From a checkpoint of a small transformer trained on Wikipedia.
Size: 8 heads of 32 (2 for keys and values), MLP 384 SwiGLU, vocabulary 1024.
Training: a variant of Muon for these matrices, 7212 steps.
MLP neurons of a small language model. Each row is named by its layer, matrix (gate and up: input weights) and neuron, and shows model dimensions 0-127. Each number is 500 + 25 x the weight over its row's rms, rounded and kept within 0 to 999. Numbers have three digits each. A neuron's up and down rows have the sign that makes its largest values positive.
A block is one neuron, or neurons of one layer that tend to fire together. After each block is what it responds to, as a language model described it from the Wikipedia text at the highest values.

L3.gate181:566459524495465505507513543501454476517511534498509428475473510512525518452438544508525489498465511499505479474500497504491510477528515528502493509531492510543488457537490489503498506492552506477509546510462500486470499508498504502501513480498485531499496537501455473503518479511511536489507500501545491483524498515478506486515498496502474508489538496441489495507524479529517497525536
L3.up181:507458503490463496512496476565518495490466504538455461517470509501507533475520498542516496511503509525472536483465484463489484498526497523485526508520420491529506505484465488495486465478519534509521516516501461540498545479519494537492542492461485507522480478466521497523503505523497487510518510493535469493534538491533550490498491513493476478480524546475531506480491474518517502552532
L3.gate197:482500540475482513525508477551526495520534492510469522475488482500507496454491507485524496556466499438512505496459514466514533534514504481496477490509491500501479523517516549447500497459460545477531481520506544526486509489483498487490492471519494555511504523480487512484477485527448501491456533476516491489471506521489533435502527430488481530451493488508532552481493522526486511516511
L3.up197:531450508530507491537503515459486468474523481531447500486547508527499513469504535471488469511498480457520480497496485465502494515480500508502497474509469491490511479501522539486491514461489523500495479488482550507528506477486475517526523495514498482496525529494501506501544451471465502499481500473469498505523524516489512520449565525526478536487519448491502491497493502532529552547467
Responds to: Word-start " to" token

L7.gate53:518448488532489519482476486524512508538491497517501490503517497531484496494482531500501496426534560503473548479482489517477500506513509463490507481508508492520476511513520516482555501512490469465516462500527514485500507528480512532526534465525474528476517508519466562496519494513473568477491524501475483490513540503460494468501469486527473467490464482496519471519495475470487528496513
L7.up53:534493504534521472500485448555528520489473472517492490512521515471499488502527497535498492473434466554474499489508504512524500510492475506485494492485494511493495500481501481494469521484538531511509525523475515515504515515507514499512543519459471548503464529510499483542519507460472516476483510469426525499513488481539512473460500502478530496463512501503483530511452508515509513523497
L7.gate87:479507452450495530450506482535505474541498483529490470465527497517477505515489497559538496488498468490514467525524521484536517545464492515493510529504488508517478542491503499470499508509503486500482507526515504496456493505496489502477489531512488504492499503519493525504501519445439528538551483471464492499532484505453459493486506511484507501496504458483509520550467511502492467560509
L7.up87:506505506500512491485502520536523505505519545506525504496461484453462529511471486538502516484514566513491483518460464515495499526509488503499488522503451484472549497528528507516512572487476479542484525504511517505532491486497520467523527511510557489470502504487516525494517456473493554474469498480510524488476469519510452515477514426514484541485483503467498516547486487535527536487482
L7.gate120:512487478504506494471477500537553491502496468481478510471486491493550477497520475504565506462456504526477478485500470530519474479496513532508442501502459467511491501509449517494527497485512482489495448513525467491477467535512508468471500490526492542522495498469517529459498461540460502508508499487475465481557478498466495500506522481501526478496483440457502485477465520472526524512532
L7.up120:457527480524490505502472507507465503452550524504494508518518523475474482514532520489540505521502487582477534525503479500495536534446504501497508522481499494479522531475479500528434494454498496523480488444483468513501507487496542529514529479502489514494470507451487459503466528518486465541496491497528454512513478505506494482467473482468499487507477476518496492481503508484462528508481
L7.gate202:503498527500565471493490464511531459483463485486506486480442524484483495491473526476543561516482545520454518545476475507565517475501472488487466511530518502527486478466529508488513505518510527465505501452496446519503501524506538517513512509507508463505479513517479478471487495544478454510536485475460466490500491534453520522492449503430510487515516495535503450517535470495466485505468
L7.up202:517542515501537532522535536538464507520494516528537481507505522497549547481506468519500438497467496571538501470456501499558486453491479505495509490491478510493519516551521497489498510470501504511484501524533510481488555503543513491531513485546483542471508508476532468525500550459504501500475527521515514477531495486528562476507524507484511473515506514505526486503501496516517484499516
L7.gate223:511490510535505499537501527465505515469487493472463506510475489481485533515532462523540522478461535495492493447482515515457519480554527491493525488497518488522492460493471499510498481539512501522475513514523545492484502474482476534463541509533471532513488477502485507498499511499528493489486544523464473517532514519490492491465496487496481484464510516484486486488511468459488521458480
L7.up223:573495523486490454478489508526503532524526480476513505484525549522456487478536460555508505507473511511506483531463508520491501473528508487501483498475488513523532520498511531533494477502487513507520482483431499487461476499442487474482495492501515500524515484538510491488489526548497518516511523508446483519570480532521479516484535458452456517475524502452506479507534505498481499518482
L7.gate310:503528487531496499504560476481500492496496472494544515519503490470517493476486502536506492507519548518547508451488507499498491550546493449509467466460495519487505464517532469548553529491496516514524516503493526499497550462526486493513500502423516479495483481494480517521558500535457517506486487515512488488524471544535529498479507511494521496472520497530493505544544471535509540470474
L7.up310:529497524533494494473554507440501526479528498507451485514533491549470482477573527540476495524465530484482495475524532466424469499508492516505519494499481524471533494493518500476502499501505555491511566457504512502484470495476500512533515503513511463480482503481493500476511492490514542482549491485449493531506484503473482497501493472492527503487484475453527499524510504488521505510475
L7.gate372:527495488539494499469541511482475514563474480482509520517460495460488523503536466498534527531492549503470519536509518537514472529484523492512533513478471525502510549534487516523520518506466500499507550508499467490523507521498505481528541500471484490513499518520472517468505533449502525523487515553517499510507490488518511497474505462478487470499511474534518454549516465483559502502500
L7.up372:508536518510509463525460502475476502495497458494536498501501502494549466490488546533478473435501554522487538468496466527499491497459514516482480502475489513476486514518461523457507519486491470505494565439511495543540494554504526558528527491516490519548485516476520550509511499448492531485539486482497499498513507492498528478471487442471512477458476515566517538506535519526498520522550
L7.gate381:470515508506478525505570497533529499494507517463476531495485470495485507496464525522495523528509479528501521494522511500501538487501520512522491482536469513513492469510480475524501503488512501490517483493508520547537483446490495496460545471445507565527511531531499551501533521498490488502441537523495503508482527473536490530478501483537531456499504495502515533493501485480541502532513
L7.up381:476476503485515512466510495465490491501503469500481494517488514543537530479512499527498505566503486484499514495486506479494539510512541563563461488540527513498494483513515520495481497493512555458548530521503504508542490440507479437479526484486471515482518493484515495500467518484480481504468564502467539477490520510497492481456517516449520521477510537506481478564443497463494477494495
Responds to: Mid-word "ed" fragments

L6.gate144:489517499509465469526459517522492539491515540482552482495488495495489535504521499510484531537521463488526442493507479467504452519485502472528512487490504521487464456489456508521497490493508438493461471451500473483503496544502496521517488470468500491439503462517502543556532561472512501498525433498513464500515500495471490512484523525451475549479477485515485502555517486509515510477475
L6.up144:501489489468529510537480538478530489536491523526548498522535498410503507517472485504511494486540539499514466487510538521505488508488520514505499515511466500483489499490496518495495494472512502502497504515488442498519487551533482468496466508549505541491491476467475558517517503465535496497491473568513522503520480465508511497466484444501525498508511495465484520491516496519543516535539
L6.gate170:512482525469507514505530487493533513527494515495513497482526472481495459504534525478522505505521491521500500524528494498492459595503504514522496474504502491531514493499517483463531507477500484477449526549464425500519523500481506501531538511519528530504474490475499494495493499474524498517512472472499469484497495460511499486526497536486526497471515498484518471525468475481479501498484
L6.up170:466518495518493532490502435489490497476492529523533509504497507497496505478481492507528536454480490516492516513497504511541469523491485452529510521491511482479479485518495494493503524496486537476488502519522479503480503495483487472532545519519477463476499482512515488552518580521552499522545495504531469487511503504503498468472479486483495481504515488496492537516476484501468504472489
L6.gate249:492518511478498528509509476481542505501526526511513482462504468466521504511559507552528496491477521514487479517459509524500479496537515478492543486469495494512491464511470498516500523504481451527510498510497501499464521503480502521494495522557548530456496484477533535493556537509507480525482503472485473490532505508486502559508419520483519474531494463557491469473535461530518486487506
L6.up249:492432492487518500481533489574560470507492500521500528463503519491492501510503487535507532492485492483511498454470524497549509499512504466493522525460469545512507494497541534510535528488471489489499536490481494517504505512542527485530507556483467486475482515481506505470517502533561512538470472488534476495530483510499479508445483510473467470503467497471496529481515496530487523489508
L6.gate365:437480522498511480499477500486495467483494469532489514537479467528503447522519494533485511469474497545540460456551512479492473514513479468496461506525465475498498468503504523513484489457436478511505531548475465506499476526467473502494536494481481495466482470495511497506504522454518465490510472499511516509545494515454478515490512537486458552434477500519498456502506512490531486482470
L6.up365:496483517464491456520520512518497504509471537528506517508470467527483519522521511481503509536504541462501527495530489491451529511485453504496495535453475510512486485558513525524532482481454528505473491516527486471464491542505474492535516473500481478516528514489504548512488537523509497519507518465518502528559462517459476517508473509508481547490461488509496513509481429454540522478514
Responds to: Verb inflection endings

L3.gate100:485503499517476500536495537497484461523514496479450528499486453489493507498498480509485528458498489488495478517506516541528555495508516475517510506510475561516534508510433475475494513485469482491547548505523512477469544506486526507503489460529445502508457505481491490548501465487508556481447499483530519487496481522552439491480569495505489510499479539536503508453511537489566482509497
L3.up100:493524527502511497481484502490528478478535466502509557485485526520515501517518473457488523529543554496468509559474457504488479556524521468487474500485483497453496483511507530509474524504502476499490547469508488489553504456514503476498464484441491513527480519493525472488525536499507534483485525506521493500495459513497478504481537519509485537464541476488511489495462477479495503482510
L3.gate156:508505525544491459489530511475475527482521494500485521507498483460491532493518495506476556476546458475521509513503491535481497515505506529509538451512484528483531460517523515498490520466518487526436542490485498539502512484496468514465488527516476534502485557501519467511485501482522517538512503506490471466500535504503480499494499525489508480512512495461500543525492504481484509510493
L3.up156:491485523492514495488517477544521506484481501505518515511481512470475525475541484485492527498526509511495490513511484537520497508495509506476453528485483533487551522490527570490459545500501466503499471516478511498505509528534484532493517514488541508485444526426527507526470510551477489447512465520503526484488496479501500450560495499490449490509475471517491525550517522492496483502486
Responds to: Second fragment of split words

L3.gate331:534496495474534505514476495459507513504542501516519471498467481497486510463485492543525507482529507499532520476536528494450483454451444495468541535531481472490548521460530516454491486494535466455498486481479505491554498490549502484507503537506475504525531440514494524484483457485460474568478512549512485497450463504510508493547491513506489537512543495532498521493498508526506517517493
L3.up331:473536506520505485510552456440569444496555525491498491502478533550491505476492468487550489476545481494518502491517496473513495512498488538518485483525490522494497485514474474498534515492521467492491460491459505537515470491496483468482465519528507528482522508487584504510485481500547520515511539539458471457479517515500492535490521510474493523501505488484519519533497482483542507479468
L3.gate351:535496549464550486517532469514518495507491491549489478466489494494507537481479521485554526500541454501495475526513477503501530497474521488475489476494516493519475505492494531503487514483507498499535512478499462511505510485550478479538533487509515503558519443520529544529530461476509525516520521519519520466480482484495511528505515538518505494481524480458532491541517499521479499541477
L3.up351:453530495534528512535484513502510459550549529514477474463468474491478478508531500525454482499514448467514501506484513483480502479532478484517526507487522486496424488501516488534513489541519539492447512488472503488476503528508540498509482484539509505486517450466516505498509480529522517524506505482505509506499483530492464493520517494496523551499506501525531522528529495529463498491461
Responds to: Early subword pieces, especially "t"/"st"

L7.gate17:524454476478458462470473528483503494513522504483512484523496484476488501523483514515480514519513474525451477517482547497510496510476516494438484485513489550518500493510469504511497524476486518509494484496513511494499542510478497494526474483499478508451495483503511536508551506538463443511448511512586470493515499467481468465525509510479507434512481457488503483501500491477457460480529
L7.up17:493510485473525500528461494513513500539487535535491483428492538501456496453485503523465463478515498511515539453468479505495478489494469490473495525531512479501466506504483490497486505520463495547494552540548490505436504559509512528523486526514511512488503498493521497528528535506550504494466504520528482504483537510476470479513456460467503527464516508522537504539449529521512513524511
L7.gate41:530464507499530517500515474505514497455553487516489522518480501471523501501526499480467540511542491490457530519457553482559518486489505518486492441523463469501521477507482503536494522496569469553483480540547480485465513515509450490488441511486524506492479511522477532536516480522471501503501492490502429523483486489461523499486475482492524516494488507502507486516493440488480503536489
L7.up41:481491449500467477521520454488531520489472482530445513501498521523476454488508510547435522460494472472489531481492470518510459492469466465521516471508489493511540505496496461505509489525480496537455463491495486488493524481476488509515481522532502475490455489465490529519506538508500511529513499526534532548487517524443518509494470526470493483472484527493501492483547488496459526506508
L7.gate163:479490488496524508511536511460453472542502523511479469486435552476455505501486476495471515488497491532455489460469488491508487487493487506485547522497506472557480495491493489505526430509496487515492541483535505538479521523488511519519530502501520555493487514496536519486518491490489507498525486476525465480423489454488532499463514484457500524553501525520512484496498536524500499509528
L7.up163:482515509533515458467490459499477503492530510527528484549498542491476473519499464454507519521465501472439520481426503504490465518492508478509486510490560459476492526485479484504499515526522503507510499463529502473465529468508456528556488443487538542512464508527536460534510500482541502487493513505509537459502474490500499510543478517458481491453475492497490504500471502505507501529476
L7.gate224:566530479488471491465497511497511475483521486498503504467482491469439507453504532528550520502540475499498499527499488508504490499494526512506523517473483528472487478528528502540474517544496497522498497533505464535560511469482530503540477510487566491527521479475484493528502485484493522484503522515525495516514515520509520545551511514504464457551510529502501512484561431497494503471522
L7.up224:531505504523498530504512505441458447465547482587482505495469533467497565519481524491527493526477504553479507493493504475492515477468533489512552495499445540506510465519515523473504523529513467534503481451514472513521498515488520466518504523467479503499516517527502492528527505500492523505501489543524521511489512527508510523521544469503495546519523495483539519496530483508497503472516
L7.gate255:485455462487536526525506514493517494530511514465483518525504439495505493476490521499512502516489467496487468533470491541509496526522522533512476463478461512506463474506508459483468513485520488505485505506488487533495473540529481532500507478551508476456478387507468472465493503508538496510479492496494477526529434503505472451491524470503496545517504521500536516547505491499479474523507
L7.up255:537503496493459527496536513476500513495449494487495467470518536481463510469494524493524475524486488482506489528543445575548433538505528462496513496511492505516505499516501486448477481530521480464515520516523530496506539512473544489500513524495513486491496534527458524531519477494494484490473516482543475467522534536516487492522469500469471556492520499562490522514431501505502502531540
L7.gate272:524494451478462552529491456472493476480541477513560486508513507468501535492501504537472471492499470454451495469504476524464487538512495496470483470497479492518502486500500536468447501532483526534565505501473485503517486461491509479487462499530498530504480475524493499486506472481479516540579568490509481508483522526488497520502508486511515511520489544531481509519483471479479522510496
L7.up272:508504544465504447487472477502515545468508537497448485493478505522488496486467487524519461525486492503490520514487504512485452491459524513551553501506492471439450476511562504546546448506455486529484506481500476492457541511514522551477503497508515510472519500507487496481502491529460538481502501509513474507529508511483517517528488510457491509512519503494451517508522494510506537484454
L7.gate273:455465471459488511475503478490481464506511484486495514506489496440480507500508488498500468512497478489438556483482532524493496524514474535541528490518504514479525496509475524478530486484484532541461505515518526488494482490491499446512470501565492520502479508466496497525525590462536502491482500487507514502476507535504526519540507484512499512506529493532498517459475506480471494522519
L7.up273:466502496506506507525496518483534502481481464546525492524478523491491491536574497467505487512455453484490530524527507528525491549523502501465497485540502492516509490488492492487499509475485477474483502478472537470509501468525473556485453460584484489532499508489516498483477571503435502540488501521537471464531458483485466524494483489531515520513506506533487537501459502501472522502515
L7.gate278:475519510455492474484490528504574506488497500511479516526496489504461497486504505487524486471526529492487486493493530551473450509452506517513521473486478514499547478496490490494513476518467487511518482527465518496459477535513484516488470530491503492469487453501523505509497553509534506515476502504538495470506474514500497520501486531493531522484475515501507508502535526444487531522474
L7.up278:530533499482495476487442503485494489504485524529531495535523479499537524532533459496519497522516505510464462466517493478481474455453478471509498534478488525522531483481501492502494493520511468499505515515488524486461476472488482487502461462492525499492478486488520472498516500515477456515505478501483527471503492482537535489517538467479507502486516438494493509540452470484474505485532
Responds to: Mid-word subword fragments

L7.gate84:483519493524509502542474466493485508455497494510521535461523487492496487541494485510528524486528465500510529502524512513473495522516483476507499508503483504483536500500494514485534492510525536483524461473453475552493546499499529503518521516535499496510519455536492547490496494483455445524475512501499512516508486488487492555487494481535500499499464505464534501523491507485496493521496
L7.up84:519524530452500522534537532480503492480519463489512474446505513497501513522545483493524487493526468504516454553507504526501507487491491492521534457485524464492498447479504523472508497489472532478478467510458449532494521442489533488488510525517443506477521481480515532518508529528513480519504556456479482501498523463504537492486504486519475489533529514460483522490520492503523511540469
L7.gate155:462500473531489499540510504462454506515495498504516474478481482526497511531509490523516521489568542479512482504455519504499514497540497519536508523480536517487470532537511504485492504484441491498513487533514485461458510476534546526491526504528504473527496546467547525502494514519510459497489504504486551561526498491465505566509452486498500475481473469482511493508477500504503506531473
L7.up155:471483505534451483519488498526485495508488493506508532509489487515503508515476526524470500521511514505553479487466522478531504488533486522497513519501465507529483508537500517520484497495519515482523481492473537471499494492523539507494540498490460438467544485495500481548502480508489489510509480516526466496540462518504470460436525541472507476513486537493533514515540418533505491518475
L7.gate180:484511537496512504536531493462504441497545492498456498461466496499509517526536493505489471485454539506556528508519511514537520449505486515537487503569511531465524461501538501488523474520502490445527513473526534495480497463539517506493498488532519474503473489511498483507516511466529464499473493468475476502505545518485489498494531489448534497527492468478497490500503441534482517560462
L7.up180:508503522559508482474503498502525529452507468508538482501459479490492491515474487514479467463501509475559483490523484501498459520561498510523451547479531526521525511537509492508523524507499507526494541494482477490494511474516495508545528464482495477493511524539477513520507474483539476547554535504457579523537514523470552489491545508528504467495472497484510497509502443523504488509479
L7.gate184:491511494504503510505496536542500477513495533504468478488493465529487552493481517511512489516520482512508548465500474473513501469506446504494520474488533478447502529451501521494520482497463499479491471449498443559464546538493482488518551456496468492489508501494519476492482478454519482464504517505513535495519538496488496504510494490515523504484526498495492498507484536531516511498462
L7.up184:533488514508478506544485490491533460525522483487505470501497491526515489515497484484505503515551484501438447483484537466442461479525561512516519503483510495495496508506505512480468524489496521469498487486487465538468518490501505428514534486478506532507522534463512489529493499463516489513467509455459519495573513536507511452551480492507501514530524466490499512510511520508510499519497
L7.gate258:539475526532575489562494503479523494501517500496478484492536537510526512492493501511501484491543531500554489509456490472514506482500487498494499500541471468505509477539484554466520533548500476532532471498479501476478548482490574542504481476536522489473486517490503488524475535508504507499512502494508479510522523523483523482473518552471523502508502464542496517503532477450498485405497
L7.up258:516520514492485505527485566497490514550505488502486504516484472525512530476531529491487489468525463483484495441529484483501492472477540501477488509486486552494537496519449532505498521442479477487508503538501500477517511514501469507519514511486491516527492528496467527484468517490544495520547469489488478562501508517497433505502473534488550478478504506517474506515487473501474503511475
L7.gate265:526548485507457497518478473503516474522481478445492510507498534506468543511510493477517487477507497516480511461473532497475485482513489525510531494488465475531536478489549535491524481446498506440479499517487490520494491442558489491491503551484543510498489528510473487512498486468489513517509476515508510514505506483504471518530489483519480511493536521487520526512496508468489451490479
L7.up265:511513502514483444504480518491513498521479491567464529498503534571474531522486481500464509537498496501576483529528494493495472522500472526537494462490490467474508512500492510480512492531485526432502469473526489516479530466501505530494532549486498523528515511527508481539518511540516513480500487508482542528516473495511457494535524472502504493440486504473501515513500514492502511529532
L7.gate337:518477462516483480451471483496465506481529505511454519475555484527491518533537495496496528486474508539491521499510505472518482465435499536494429466560504468484517515565465496479491482513466527479522486427475469546496505492516499501525482518518529496491512492496494474487483492482502495473523513494483491541479504471523484454512470496521477483502512510501507501493532492490507500507477
L7.up337:487487505472489511474515494496480490519498471523523500489545528500526481473499582490524489500463525476503474521531454504509540483494518495436468521491528516502560493497525503474503488519502496496545478537479482474534466482455486504510459476457472448476506509513500535479451499501500480505484508470475501496513515483547546481506513487555464510473533512506506466489553500515481501510506
L7.gate370:506518514506472482528488476478481466536509482528534547555489484521486499472522457468534477454503491481537515483491506487544506480528550495492487507513519498509513475499484470470499502535478465490524499516522510546503532512505492488515497513563516527514477544490443473509513500493462514483535499506501487434488498480520492465465521492485482478490500492498567500469463533472494506523485
L7.up370:461474531492472539521488461503461523478520493533520502493498504493506468465472496454486477487481450494557504540529464502532476472515492510476523467520501480493498509497498494452542499477517506531485478533489551507490519491514514517464501509543503539483486500502517504511485507513539462522506504457512510485467497531473505510481490510475497506470536492480502522496554534526534502530483
Responds to: Function-word completions before verbs

L6.gate201:514500532486508490483509486485504484514521488468506472486493477512530484476528447518518500460489499526485470511528467497568466504496469470521529496462535466524538505541513489516512515467508512471483512481489496507493506448482470492509504505475481519507523483483503512537525519486521525485453490512499527520511503519511468490495528474477505475500512448483463514516504501514455497510507
L6.up201:506485451520451491521504484522490499534524524483513473491457566551571507500548503527483463496515453506531499485470513483521504506528469509520496495541498471482500468468513508532501484497485523479496504460453539528489514535514518473535541482490479535518495482518533491520496450517476476496500429463487524499481482490525497474504491473500496536524441493469529543538549508474484490486513
L6.gate230:478540487498480516479532484501484467551493488453503512478530502489517502472527483490533539479443482536513518540568469504532472521441482494465516521483482466476534511477550472464497525497464534492511505552493496526576470511543520504481453509538515472512449508550487543516528478482474472519497518519512472471487469481513496479501467490448494503571513466515505489503512450466493522486509
L6.up230:480472489499517481469524488523494525529515500484507533519534448506476509502496491478542505459519502498504455489516523453462502501478518521493490521533508480490522463497514502492512502479515523467522493454509519480546523556459531475525524480486516513473459540500526500498513542512466507538490500529499507462536512530470483530498479472474517519487508490493541497535520461518511508483506
L6.gate288:498501514472495479510462485484480494507489481480463497509530475474488481477485517503490455488485479530510503521461510499483523496525478489518504525521493504484503497491481502465548544505469572539519519551494480549500528491527546518523498459534512497527509511489504518562514519474506481512533466504513449473503512518487515492524508494455514490465492538517557533501478478530513498493500
L6.up288:519533523495515499527482548515480475536503511545480498510514494458530537509489510483484503475543485514526491508519551534536478476547479485509561524502514505487496478488539472467474574457516521496571492527514502512517474502494470484462455533516505534501507515509504474530491491530491517492491576508491486472511476489496488432505499504522487513498519490532494494528511503514524519480531
L6.gate345:439523523486472522511463460508476528519496471496457514540502537492496472511491506442502469493498472487503517520510527508508515488519522494506486531485464498452496554495535481447514483505507556466507494511523457533503511489485535513526463492517480512528485513470469491502467483468510500521504472492500464495505535503493496478477511483514504518513506482512515511513496529519481527544528
L6.up345:461488538482539551497514451462465481519491533490455471516520498532492509510506488470535485514479491494505518543489519477542509477482479488481470523483489481526494486490529500466514497455524499485492512491474528472507478486477462479517483505523493559514549497496495449499482499515547488466500538499512457491499459464476512451500553487473501510465474490501513513496492523532541490460491
Responds to: Auxiliary/modal verb endings